config = dict(
    d_model=640,
    n_head=5,
    n_kv_head=5,
    activation='tanh_gelu',
    norm_place='pre',
    norm_eps=1e-06,
    qk_norm=False,
    bias='none',
    tie_embeddings=False,
    init_std_qkv=0.0224,
    init_std_o=0.0278,
    weight_decay=0.0,
    schedule='wsd',
    seq_len=512,
    z_loss=0.0001,
)
MLP neurons of a small language model. Each row is named by its layer, matrix (up: input weights) and neuron, and shows model dimensions 293-388. Each number is 128 + 24 x the weight over its row's rms, rounded and kept within 0 to 255.
A block is one neuron, or neurons of one layer that tend to fire together. After each block is what it responds to, as a language model described it from the Wikipedia text at the highest values.

L6.up21 [127 101 120 138 120 144 102 168 128 152 120 175 136 111 144 134 131 122 134 154 142 181 131 126 138 142  81 109  97 135 108 163 106 109 119  79 148 106 134 141 173 100 130 161 113 172 101 109  84 116  97 148 119  81 112 154  97 103 134 144 151 178 156 123 145 148 139 151 120  85  98 119 152 154  97 123 176 123 125 144 112 125 162 144 107  99  99 117 136 101 152 161 127 146 110  99]
L6.up192 [133 186 125 188 151 159 160 152 194 141 144 165 115 120  98 103 160  99 124 143 103 107 140 150 150 114 149 174 170 141 113 132 182 138 116 123 119 115  75 136  97 115 160 181 124 131 146  99 152 139 164 134 143 141 109 136 152 101 109 183 104 132 144 153 131  84 174 138 127 138 117 151 119 136 118 131 128 143 136 176 119 117 118 156 162 122 139 148 130 144 132  95 134  98 143 102]
L6.up197 [109 120 159  99 113 129 136 133 117 184 136 125 103 126 109 103 127 124 101 148 102 147  91 169 147 170 143 153  64  82 153  98  95 119 175 114 126 109 121 154 139 114 119 159  96  97 149  89  93 107 145 148 112  93 117 139 145 143 133  73 134 137 114 148 158 160 175 119 119 132 166 127  93 107 144 148 139 140 133 154  92  89 113 143  80 147  99 116  91 108 142 148 112 145 159 143]
L6.up372 [181 132 147 116 157 150  92 114 155 110 141 144 124  93 111 119 152 110 109 140  85  67  77 129 122  88 113 119 157 113 131 131 168 120 159 116 151 133 128 138 104  96 166 114 108 104 158 102  82 139 151 121 104 142 126 195 123 148  95 130 125 119 154 119 138 134 102 103 103 108 150 124 100 153 130  79 153 162 144 120 160 142 167 167 134 129 116 104 125  92 132 116 117 120 124 137]
L6.up451 [131 126 157 135 166  75  85 129 193 121 141 131 133 133 137 100 124 122 118 133 116 169 135 145 121 105  83 165 110 105 160 139 111  97  62 141 128 115 144 114 151 104 143 139 137 146 107  68 128  75 134 146 120 177 103 136 135 139 148 102  97 144  96 138  86 110 123 132  94 101 121 116 167 142 137 154 173 119 132 111 120 156 108 111 103 172 137  92 150 111 145 121 120 113 148 123]
L6.up681 [115 159 154 129 102 114 144 110 145 122 169 150 130  73 107  67  95 133 135  90 101 104 139 168 117 126 164 130 135 106 140 131 101  63 159 162 153 107 183 140 156 123 149 118 138 154 129 135 127 114 150 104 152 126 123 142 108  86 148 148 107 116  77 140 145 133 125 147 111 102 110 110 130 135  86 121 159 109 127 117  90 192 109 173 156 102 130 126 131 137 115 106 128 101  86 118]
L6.up718 [136 181  84  90 111 119 131 148 124 154 122 110 141 127  69 119 146 138 120 111 109 116 149 138 146 136 112 123 120  86 140 147  80 130 148 159 127 155 126 134 100  99 123 143 132  99 121 144 109 131 129 131 144 111 144 127 119 132 138 136 141 149 108 179 152 130 157 158 129 148 186 169 105 197 121  99 134 161 124 120 172  90 117 129 128 113 129 131 138 114 110 179 108 140 112 134]
L6.up725 [112 139 135 124  95 137 119 167 156 184 164 119 107 126 114 126 153 119 145 147 136  89  78 147 140 122 125 157 107 112 144 119 123 100 154  81 164 139  98 142  81  83 156 114  78 114 136 138 162 117 153 131 117 151 142 136 172 144 126 126 129 146  96 157 116 122 148 177 146 107 178 102 115 101 109 123 136 137  63 188  87 167 105 129 109 117 154 129 153  86 155 125  92 121 141 101]
L6.up816 [144 119 161 135 150 165 117 156 161 151 137 126 137 129 148 111 168 103 104 135 134 128 129 150 148 131 149 140 136 133 171  64 129 121 162 147  97 178 162 120 139 147 123 149 173 180 142 110  80 112 113 121 135 107 101 139 150 161 186  86 139 154 119 165 104 132 153 162 123 107 120 146 134 114 115 139 128 155 120 126  96 129 121 128 175 141 137 151 113  98 120 108  80 137 127  92]
L6.up817 [ 96 113 133 150 127 132 136 119 163 127 105 121 128 141 131 109 140  82 105 109 134  98 142 119 149 172 129 109 115 168  91 130 137 160 162 144 115 137 143 136 127  92 150  83 127 128 165 119  95 146 152 149 121 129 136 124 119  83 127 132 175 137 134 124 142 155  98 170 136 171  91 176 120 144 128 151 129 162 179 105 139 141 126  84  91 150 128 128 123 103 116  95 128 139 115 100]
L6.up931 [105  93 152 112 151 126 110 125 145 123 155 110 176 155  95 124 168  96 138 149 127 161  83 112 148 109 138 134 104 125 119 161 151 170 110 132 120 196 158  83 116 133 160 125  66 111 127 125 133  93 125 102 180  68 143  89 135 116 149 132 121 136 126 180 160 127 123 168 121 137 191 124 142 153 138 113 129 119 104 107 131 142 114 110 116 125 126 127 167 111 113  97  87  98 126  98]
L6.up939 [129 128 123 119 134 148 156 134 153 144 147 125 164 108 119 135  97  94 132  94 113 147 150 175 107 170 139 152  91  78 141 113 126 105 146  80  76 114 100 144 133 137 145 116 155 105 128 111 136  63 138 128  69 138  98 136  82 156 118 127 102 154 142 143 127 115 147 134 145 142 116 132 129 135  62  72 120 105 103  76 132 134 156 117 134 184 148 146 135 110  98 171 148 146 142  87]
L6.up972 [119 130 124 120 149 154 131 109 174 149 127 151 116 129 121 122  90 144 130 100 132 164 127 143 135 130 123 108 130 134 120 127  97  79 132 108 169 163 170 186 194 134 131 123 136 160 121 141  76 151 142 117 113 142 126 105 149 152 125 134 154 153 150 113 110 148 129 102  72 118 126 119 125 141 149 119 155 130 126 136 119 118 112 164 125 128 142 174 153 108 158 107  96  93 112  83]
L6.up1019 [ 74 129 183 129 159 134 117 137 156 131 110 150 116 113 147 132 127 146 129  98 143 112 163 139  99 157 129 133 129 118 104 111 132 105 125 140 119  97 165 131 146 134 127 122 157 158 136 109  56 102 123 141 152 105 121 130  91 149 179 134 154 154 102 135 160 124 124 136 112 162 150 114 152 125 119  71  91 152  50 115  90 108 128 132 157 114 112 150 111 101 128 112 117 155 121 107]
L6.up1074 [163 137 149  99 149  80 139 131 130 153 101 105 188 103 163 150 113  92 108 132 126  92 102 129 107 141 133 102 116 135 115 133 115 123 112 130  93 109  95 107 131 108 179  83 127 131 144 139 111 147 130 170 174 128 110  85 144  82 174 144 147 171 101 117 117 137 107 134 157 120 128 116 100 133  88  82  98 115 108 124  95 134 174 133 122 133 139 124 144 118  94 140 159 141 176  52]
L6.up1276 [125 130 101 146 165 137 111 117 124 132 135 108 128 108 116 105 138 131 114 132  99 105 122 106 139 117 123 120  86  91 121 151 175  94 122 130 100 136 136 144 151 139 139 140  75 183 162 128  74 111 142 189 138 142 132 140 101 109 108 111 164 152  91 136 190 123 126 166 144 120 134 129 165 111  97 122 145 135  86 140  94  76 122 123 168 147 136 133 143 158 119 125 141 166 166  91]
Commas right after a clause's subject (a noun phrase, or who/which), opening an interrupting aside before the verb: "The opposition, headed…", "who, even…".

L6.up25 [110 134 141 162 105 134 113 137 141 112 115 117 111 138 115 160  98 124 123 163 124 121 139  66 137 122 120 120 152 129 128 127 163 142 171 162 121 127 108 146  90 123 149 102  85 125 109 143  82 130 147 167 148 147 153 131 118 126 116 119 125 116 141  95  92 118 123 142 111 121 129  84 110 106  81 113 152 148  91 126 137 147 146 141 108  96 128 109 142 126 182 125 165 143  88 130]
L6.up148 [105 105 135 119 104 119  90 179 103 138 159 148 129 131 108 104 123 138 143 133 154 115 132 148 148 106 125 146 142 137  83 102 127 105 145 159 162 111 126 106  96 143 137 142 120  96 113 160 140 120 154 111 164 130 111 137 113  89 116 156  95  88 137  97 158 112 123 131  89 126 104 157 111 131 141 111 120 111 105 136 167  72 136 120 173 111 137 102 104 126 140 130 136 116 119 111]
L6.up165 [111 102 134 130 129 134 119 118 115 140 121 146 127 149 118 158 106  98 151 106 128 144 120  98 149 140 126 118 156 110 139 139 108 124 140 112 155 147 100 114 159  91 156 139 123 131 115 131 120 108 168 120 165 102 137 104 116  98 137 117 128 116 163 129  98  95  92 131 145 111 148  93 141 126 128 157 108 157 112 141 159  76  96 140 150 120 140  98 131 135 108  95  76 122 111 130]
L6.up243 [ 99  82  82 115 102 144 126 154 149 158 158  83 121 164  85 144 115 126  96 103 126 135 116 118 131 113 132 101 140 174 116  95 156 125 153 128 124 133 108 144 107  74 127 103  97 111 168 107 133 150 195  91 103  91 111 135 177 146 117 130 121 127  98  97  92 102 137 111 181  77  97 128 114 128 104 177 112  78 113 125 125 138 130 145 111 149  81 150 132 161 118  98 126 157 144 117]
L6.up297 [158 116 127 156 174 127 141 130 138 161 110 124 116 168 134 102  73 113 163 184 113 121  75  82 117 116 127 129 138 144  94  82 150 149 147  96 165 103  86 125 109 133 139  86 115  74 132 133 131 113 132 143 127 109 119  73 103  79 119 121 156 143 117 176 119  95  84 146 137 124 127  94 110 126 155  84 138  68 169 143 102 118 158 159 137 117 111 162 142  87 130 123 110 145 166 153]
L6.up340 [107  92 130 135 140 139 113 148 131  93 142 112 112 138 148 158 144 167  86 118 180  90  92 155 119 122 112 144 145 133 145 126 113 137 154 124 142 123 122 123 120 144  69 135 134  99 118 135 112 114 143 101 134 118  92 150 126 138 103 147 129 155 156 146 128 124  75 121 177  95 123  97 165 140 125  50 138 142 149 148 126 133 187  79  99 115 107 102  91 126 114 128 133 168 113 122]
L6.up612 [ 83 132 100 104 164 113  87 133 154 114 121 117 102 131 186 152 111 168 104 142 116 137 148 109 181 134 144 135 185 122  96 130 130 122 140 128 136 152 125 115 107  87 140  91 162 132 114 172 142  82 161  92 136  86 111 111 101 114 137 142 116 129 111 103  98 137 138 150 142 118 135 157 110  98 128 128 151 138 128 161 148 131  98 138 173 159 107 122 126 132 108 155  97 131 144 135]
L6.up626 [ 95 122 112 113 156 121 140 159 154 112  81 131 128 127 126 141 181 145 165 123 145 140 133 166  98  87 152 131 163 110  91 118 108 135 155 143 164 144 124  91 102 131 110  91 124 122 140 115 123 107 138 119 126 123 118 125 111 128  85 129 114 120 145  85 132 158 101  67 107 156 114 164 146 152  75 138 126 104 130 134 110 130 161 116 146 141 109 105 162 135 167 124 151 181 185 101]
L6.up740 [186  91 124 150 120 125 101 132 145 129 109  94 114 105 136 108 100 113 170 145 108 114 151 143 114 112 127 134 116 118 105 115 113 124 116 154 134 116 163 133 144 149 151 140 172  82 150 141 134 121 178  96 162 139 117 134 188 101 101  96 158 173 152 163 159 119 170  93 135 162 117 161 114 138 120 116 115 149 118 130 127 137 113 158 142 159 103 134 103 117 151  98 155 126 177 155]
L6.up807 [109 181 124 163 106 159 112 100 109 114 110 128  88 158 126 158 134 115 143 130 119 171 130 107 101 150 148 126 150 144 133 137  93 148 162 121 119 144 148 148 172 130 146 107 112 142 134 149 107  91 131 104 112 166 154 153 136 148 148 175 135 105 150 107  89 135 139 115 129  97 135 121 131 116  96 114  83 144  92 106 134 142 131  98 177 126 108 164 118 147 100 126 128 138 118 138]
L6.up831 [103 172 126 128 148 160 166 114 151 128 105 134 117 164 151 104 116 143 118 145 149 145 135 110  97 104 112 115 139  93 163 118 148 109 111 108 119 156 141 138 145 150 154 105 140 116 172 148 170 154 149 117 143 147 105  91 122  83 143 129 160 142 106 147 143 109 112 144 115 114 114 123 131 102 123 120 123 117 150 165 126 109 132 132 136 105  96 138 135 152  77 102  72 163 109 112]
L6.up971 [150 113 116 132 159 144 109 112 152 121 103 119 119 127 133 159 158 163  99 140 104  99 102 100 148 140 129 153 132 102 140 107 120 121 106 136 156 127  86 113  97 179 130 107 118  87 154 156 178 145 177 130 154 164 141 147  97 140 118 123  99  82 131  95 140 145 127 133 149 144 119  78 110  95 156 135 130 108 165 115 165 128 129 147 173 130 159 109 150 167 105 121 149 128 131 118]
L6.up987 [ 94 152 129 164 114 131 107 137 152 123  95 129 108 127 126 137 134 142 128 146 148 107 106 108 125 137 125 118 146 117 143 127 168  91 147 129 108 129 121 106 168 147 138  66 137 113 120 100 128 162 150 157 196 127 104 106 123 111 160 117 105 145 136 142  99 114 120 153  97 111 137 127 151 131 130  95 117 137 119 151 129 139 153 192 153 147 127 130 121 125  92 159 129 156  98 142]
L6.up991 [136 106 155  84 152 133 173 158 106 138 130 210 141 143 121 100 132  96 130  93 103 172 168 141 162  88 132 116 156 155 124 149 165 149 126 150 124 116 102 115 166 138  90 106 129  97 136 140  83 132 145 113 114 116 123  83 106 139  77 151 154 138  93  87 164 140 112 131 129 107 137 109  98 103 162 133 142 114 120 149 103 141 106 146 145  93 119 115 115 151 114 142 120 124 152 102]
L6.up1161 [142 140 160  81 132  88 167  99  96 103 126 124 131  95 160 119 119 147 162 108 111 153  97 135 116 141  93 121  91 157  68 176 151 137 153 155 117 135 131 125 118 138 123 105 121 129 158 128 172 101 159  79  97 138 119 135 109 124 125 135 130 127 166 125 123 109 152 131 172 153 105  86 111 100  65 102 121 137 121 124 124  85 122 147 119 101  97 117 132 171 158 105 180 103 102  97]
L6.up1246 [109 135 106 138 158 125 168 147 128 138 136 134 134 106 170  94 107 151 107 136 111 142 173 138 122 106 121  93 157 159 133 149 107 140 101 107 136  98 149 117  80 137 111 145 135 136 142 162 106 147 146 163 123 154 119  98 119 125 152 149 155 169 136 129 171  68 114 125 121 121 152 130 125 138 141 161 126 130 122 156 109 141 152 119 155 134 105 133 144 139 111 146 119 153 146 154]
Hyphens inside the |---|---| separator row of Markdown tables, usually the second or third dash of a cell, right after a table header.

L7.up223 [155 163 102 105 130 133 151 140 161 147 129 135  89  81 121 185 139 155 125 145  95 118 115 143  89 123 139  90 130 184 133 125 114 123 124 115 111 143 150 151 141 133 110 113 135 134 145  94 159 109 124 130 108 142 130 122 132 125  72 101 142 150 105 144 144 150 132 123 157 171  94  92 132 126 174  86 159 103 131 141 148  79 122 127 139 148 116 145 137 134 155 126 118 108 136 108]
Hyphen tokens inside hyphenated compounds such as Commander-in-Chief, runner-up and one-year, and dashes in markdown table separator rows like |---|.

L2.up21 [114 142 109 129 129 155 124 121 129 137  90 115 137 153 115 145 134 120 162 164 152 144 102 129 107 157 137 147 110 153 141 143 204 131 122 141 169 146 178 113 110 184 146 118 137 134 128 146 144 140 144 161 129 101 125 133 142 127 139 121 122 111 115 139 168 124 135 110 129 141 122 143 134 118 117  58 111 125 142 141 159 168 160 153 148  89 109 100 105 129 102  95 131 138 145 136]
L2.up654 [144  97 136  68 115 141 119 113 122 132 174 160 126 123 134 122  97 148 130 116 132 152 174 141 112 136 143 130 157 154 144 136 143 162 107 141 150  98 115 142  79 160 143 130 135 107 143 117 147 109 151 142 134 125 111 125 171 124 112 179 149 126 127 105 153 132 145 145 111 127  98 169  92 121 135  71 167 121  80 157 163 127 150  82 118 104 125 138 126 139 186 160 113 135 124 113]
L2.up693 [137 131  95 156  77 152 171 142  68 146 159  94 145 145 172  87 149 120  88 106  67 175  98 137 138 144 147 145 122 154 118 119 104 127 123 136  97 151  87 138 126 129 144 137 118 103 133 150 143 118 123 118 120 140 147 116 115 131 109 142 104 129 126 139 113 110 131 114 134 135 104 207 156 134 123 116 129 163  79  90 123 122 178 124 165  72 123 134  98  82 138 131 135 116  93 129]
L2.up791 [201 112  87 151 131  97  93 122 134 134 123 114 146 109 130 149 126 171 161 148 139 166 199  45 121 166 119 112 112 163 105 127 106  67 140 124 142 134 139 129 143 103 132 122 121 114 135 151 151 100 142 112 120 143 135 145 131 144 106 123 162 120 111 118 143 108 127 121 147 107 155 133 128 108 124 149  92 105 126 175 100 145 151 114 156 101 127  76  89 121 165 105 137 163 144 132]
Dash tokens in the |---|---| separator row under table headers, mostly sports stats and election tables, plus occasional hyphens like runner-up, one-year.

L2.up458 [108 126 113  88 105 110 106 184 127 127 140 116 157 144  97 145 108  87 135 127 149 124 120 132  91 118 159 170 111 168 127  98 120 164 107 144  88 140 143 161  96  99  73 116 117 146 110 151 127 132 152 166 126 105 133 164 120  82 154 116 106 138 147 152 127 121 102 112 104 146 124 107 119 162 121 133 148 131 159  96 101 136 134 128 100 189 125 154 115 116  87 116 159 140 143 119]
L2.up714 [ 85 160 141 103 128 140 116 166 120 168 151 139 155 155  96 173 142 179 135 130 119 143 183 119  79 142 168 122 153 148 114 160 104  84 116 136 132 119 108 122  97 139 144 166 134 102 170 126 153 115 141 147  95 185 144 125 114 179 176 137 189 161 131 171 151 142 116 162  87 131 116 118 149 120 124 115 102 119 174 130 113 115 105 124 111 125 167 157 128 133  89 155 146 133  84 124]
L2.up786 [138 140 160 147 150 101 102 130 148  96 124 169 151 138 127 126 161 135 112 124 132 111 135 136 100  99 122 162 120 135 136 112 151 165 118 162  83  97 140  93  71 148 112 124 128 143 122 115 114 128 162 133 141 137 121 115  92 138 112 148 152 143 101 178 114 130 142 142 106 120 104 109 138 145 119 114 209 110 154  85 143 154 135 149  94 155 104 127 131 130  94 117 145 101 105 139]
L2.up1068 [151 146 122 121 204 161 106 121 149 129 105  95 167 129 109  96  93 152 103 124 150 122 144 124  98 120 118 162  66 104 115 133 127 129  72 154 148 132 141 156 139 119 109 127 137 161 133 143 113 142 130 116 118 124 110  94  94  91 136  89 156 154 112 124 120 112 125 146  51 175 174 155 126 167  98 110 130 115 126 155 122 179 100 123  99 153 168 139 137 113 122 131 126 151 163 147]
The first = of a Wiki section heading right after a blank line, as in ==Education==, ===2020===, == Third round ==.

L2.up244 [147 130 192  98 146 159 127 117 133 138 108 159 135  95 124 176 115 136 140 127 141 139 129 122 108 133 151 154 129 146 139 138 113 157 136 165 148 156 167 113 180  80 128 116  85 128 149 133 120 112 149 185 130 123 100 155 136 100 138 131 137 124 123 153 123 158 138 138 104 116  86 117 108 151 144 138 128 157 128 122 144 122 106 116 133 156 147 154 140  99 135 148 106 144 114 133]
L2.up885 [140 111 123  96 194 110 198  94 168 160 154 136 139 102 108 134 147 111 127 121 135 124  97 174 138 141 136 143  73 161 166 141 173 117 150 109 109 109 139  97 150 114 105 107 117  97 127 100 158 147  98 133  90 140 139 134  89 139 113  81 124 128  96 144 139 129 142 138 137 140 182  91  88 196 104 166 131  89 105  95 147 125 119 136 142 146 134 149 151  96  74 104 119 172 175 103]
L2.up1127 [123 140 132 115 131 148 105 110 113 129 125 127 115 132 105 113 124  93  94 105 136 119 127  87 121 120 124 116 138 152 152  89 161 172  97 110 127 112 129 105 116 121 119 143 119 173 100 131 210 127 148 121 167 167 130 149 115 104 182 125 102 147 112 151  98 105 118 178 103 120 121  90 143 119 172 147 140 132  90 153 117 115 136 122 128 178 106 150 139 130  91  98 143 130 113 129]
L2.up1254 [136 141 131  93 133 145 104 133 178  90 118 135 152 118 109 137 145 141 144 125 132  90 113 121 105 122 122 116 122 133 162 130 112 119 133 148 106 111 139 113 146 104 148 150 102 125 144 124 122 127  68 158 131 129 117 148 122 139 134 123 105 138 120 132 132 136 144 140  94 132 146 130 106 173 116 104 168 119 148 128 108  92 116  96 102 104 153 134 154 142  98 129 137 139 112 133]
Punctuation closing a long descriptive clause in prose, strongest for dashes before an elaboration (—no matter, – however), also commas, periods, semicolons.

L6.up18 [112 118  90 115 109 116 111  86 140 173 138  92 185 118 158 139 152 116 142 122 131 172 161  79 142 133 122 129 102 114 108 176 134 102 131  84 181  85 105 166 142 158 108  89 123 152 113 155 120 155  92 108 160 143 170 133 150 165 112 104 112 145 130 115 101 140  73 132 147 143 138 144 146 124 103 122 145 138 165  93 141 135 172  80 105 130 153 130 178  81 143 112 116 151 106  93]
L6.up93 [127 130  96 128 111 145 148 126 157 127  93  94 128 144 110  89 100 108 145 120 181 139 130 107 143 105 154 134 159 113 143 160 165 123 145 104 120 138 134 131 110 177 162 143 142 132 106 111 144 133 127 136 134 145 119  92 168 140 123 157 157 139 102 126 168 147 118 122 118 142 100 158  88  79 138 135 129 123 101 142  81 108 115 124 147 138 141 106 148 101 135 126 121 139 153 116]
L6.up219 [126 166 102 107 127 144 156 117 146 148 136 108 118 107 144 154  72 150 133 128 127 111  92 125 133  72 167 113 132 134 162 144 104 129 111  94 147 135 126 143 122 122 123 138 166 128  74 139 133 139 111 137 148 119 133 124 139  91  91 142 153 121 126 118 143 143 102 142 120 124 179 113 110 128 153 158 110 117 148 129 143 137 148  89  82 135 111 142 109 101 185 102 118 161 106 135]
L6.up288 [205 159 126  98 152 111 160 164 157 166 158  83 151 143 131 120  95  97 132 147 105 138 100 140  99 101 148 158 174 130 147 145 135 152 117 118 128 106 128 102 147 119 129 109 141 180  88 161 112 122  93 163 137  73  96 100 124 132 107 135 148 100 125 176 138 131 107 130 118  81 149 119 108 132 147 125 126 113 132 147 129 138 149  85 116 122 153 143 166 167  83 112 132 116  90 113]
L6.up299 [110 124 102 123 115 155 148 138  97 152 135 109 120 163 112 154  72 155  83 134 106 134  83 119 151 164 129 125 156 118  83 137  84 141 116 149 162 104  69 146 101 130 158 132 104  86 106 107 113 164 176 107 120 121  96 148  91 150 135 112  99 154 136 136  97  83 120 167 164 176 125 129 118 142 106 120 125 130 126 131 105 167 133 112 171 133 147  86  90 109 129  79 114 123 119 136]
L6.up344 [ 96 117  94 112 113  81 113 125 128 139  88 107 129 127 144 135 102 124 118 153 135 118 143 114 125 138  77 176 107 129 129 155 122 105 134 112 107 119 128 107 171 112 122 137 129  98  95  92 147 101 140 139 140 107 127 126 125 136 150 134  93 114  84 108 131 151 129 122 148 157 120 163 135 119 135  93 158 173 134 114 117  97 100 113 118 110 143 176 143 157 120 106 105 142 127 162]
L6.up375 [104 102 158  87 138 181 126 107 150 137 122 106 138 143 120 112  86 146 128 131 128 110 142 122 125 138 162 143 143 105  85 153  72 147 197 137 113 119 127 136 136  97 105  86 120 117 133 104  99  89 126 150 136 123 146  82 140 133 131 102 112 174 142 133 108 116 134 139  79 186 112 131 133 122 175 137 112 144 126  80  95  83 155 150  92 110  79  85 138  78 157 118 120  67 140 120]
L6.up383 [106 151 128 121 136 129 138  90 132 107 127 142 115 147  93 151  82 108 131 110 155 129 115 131  96 164 165  91 142 121 190 136 166 148 119 117 127 111 148 104 136 118 140 201 147  66  93 103 125 111 141 119 127 111 105 128 143 101 126 138 137 151 141 137 113 119 147 191 151 177 117 152 106 133 103 143 161  99 102 101  97 109 119 131 139 140  99 137 157  99 145 134  72 144 106 126]
L6.up504 [120 110 133 129 143 173  86 139 113 135 108 151 129 148 134  89  80 111 145 118 144 128  89 125 126 132 125 123 124  93 105 113 150  85 139 147 113 110  98 172  97 130 129 132 116  97 152 148  98 145 137 117 142 140 126 108 124 118 140 102  69 149 100 118 145 117 179 130 127 100  94  94 132 137 115 142 119 167 107  79 113 147 110 111 160  92 154  94 132 108  78 143 113  93 144 148]
L6.up543 [145 156 118 112 153 136 134 101 163 125 130 113 141 125  96 173 125 132 130 148 140 121 103 177 161 147 175 136 181 114 139 151 148 102 136 126 142 152 116 175 136 137  96 123 158  87 119 133 109  77 141 125 100 126 130 117 118 138 148 136 161 104 122 104 129 114 131 165 162 124 129 135 116  96 149 120 142 154 173  97 117 102 112 114 165 150  98 159 121 108 129 131 129 123 147 108]
L6.up782 [ 84 131 139 138 138 140 126 150 117 138 150 105 143 150 156 145  91 100 130 145 114 112 141 136 187 118 108 153 146  87 186 162 124 121 132 138 137  80 111 171  87  97 150 100 124 123 109 103 181 123  93 124 132 148 136 152 119 116 166 123 163 155 128 157 145 112 148 116 145 118 150 151 120 129 157  84 156 118 148 106 143 145 111 118 141 123 170 130 162 120 119 139 160 116 120 141]
L6.up868 [165 102 124  87 108 155 165 142 103 135 115 112 130 132 131 151  94 122  81 135  84 111  99 117 135 108 107  89 162  74 200 114 147 123 148  98 143 117 115 125 130 152 129 105 140  98 150 123 115  97 123 142 142 165  85 159 108 137 127 134 120 138 104 103 105 132 123 132  99 146 134 126  94 123 156 105 140 120 128  92 104 109 139 155 157 117 180 113 106 124 130 151 126 130  72 169]
L6.up1125 [119 168 150 122 157 132 121 155 135 101 122 121 130 111 112  63 116 118 113 123 117 139  96 153 154 163 121 126 142 133 152 136 149  87 154 178 146  93 164 117 138 142 125 124 148 150 138 146 118  68 142 105 120 119 127 103 116 116 156 101 171 151 117  93 131 124 112 113 126 124 152 150 141  98 161 137 146  89 115 100 147 130 113 104  96 120 137 145 121 123 149 105 113 119 137 129]
L6.up1175 [116 144  98 102 210 130 136  71 141  97 109  91 105 129 137 148 112 130 138 118 159 106 126 137  54 149 145 164 102 100 148 158 120 100 143 124 154 153 107 169 173 116 118 121 171 116 111 111 102 173 148  82 116 132 108 112 143  86 125 131 148 140 138 124 151 110 131 126 159  84 169 160 119 103 125 154 154 125 151  99 103 164  86  84 128 126  95 164  96 107 102 177 121 175 118  98]
L6.up1194 [129 151 134 133 149 166 131 142 176 125 125 130 149 110 124 109 116 133 117 153 120 135  78 161 127 114 158 154 150 142  93 134 120 131 129 135 128 153 125 169 117 121 109 134 162 162 150 114 112 127 109 133 161 176 110 110 156 115 111 153  90 155 135  60 212 116 134 139 169 100 108 117  96  91  99 154 119 150 110 130 111 112 157 129 101 113 106  97  86 159 109 131 125 142 138 130]
L6.up1244 [130 124 127 136 120 100 120 167 100 145 188  47 166  95 155 177 113 159 138 134 133  81 143  84 133 173 183 107 121 143 105 155 156 191 171 114 151 108 108 131 141 115 117  96 162 128 112 115 175 109 106 108 108  88  99 148 133  68 156 124 128 115 123 111 122 154 114 111 126 136 149 139 140 118 126 105 138 131 117  95 115 123 136 108 176 107 144 117 164 136 126 148 119 147 120 147]
Mostly the first = of a Wikipedia section heading after a blank line (=Career==, =Background==), plus sentence-final periods ending a paragraph or section.

L7.up285 [123 159  79 139 142 149 104 122 133 117 113 135 119 140 135 142 138 123 125 152  80 127  95 131 158 144 120 119 125 114 125 126 127 139 161 104 124 109 132 142 148 116  99 167 105 129 129  93 120 100 133 106 123 131 133  77 128 124 102 143 115 129 158  85 145 139 149 146 107 204  85  96 114 108 111 124 163 167 157 106 161 128 124 155 169 149 201 103 138 108 114  93 138 180  81 153]
The first = of a wiki section heading after a blank line, plus sentence-final periods and paragraph breaks ending a passage before new content.

L7.up1091 [125 148 138 117 123 111 136 136 152 119 111 153 112  78 120 127 110  89 110 110 107  90 160 129 179 168 109 151 122 140 128 165 101 171 147 132 107 130 144  84 146 138 130 157 131 129 126 121 133 104 177 152 127 154 114 164 167 144 135 171 153 135 113 151 153 185 143 141 155 123 141 115 145 131 115  98 144 190 124 167 132  87 105 128 159 111 130 102 135  97 102 149 161 103 121 139]
Commas, prepositions and conjunctions that begin a new phrase or clause in Wikipedia prose, e.g. the to in "In order to", "However, to", "He and", "As of".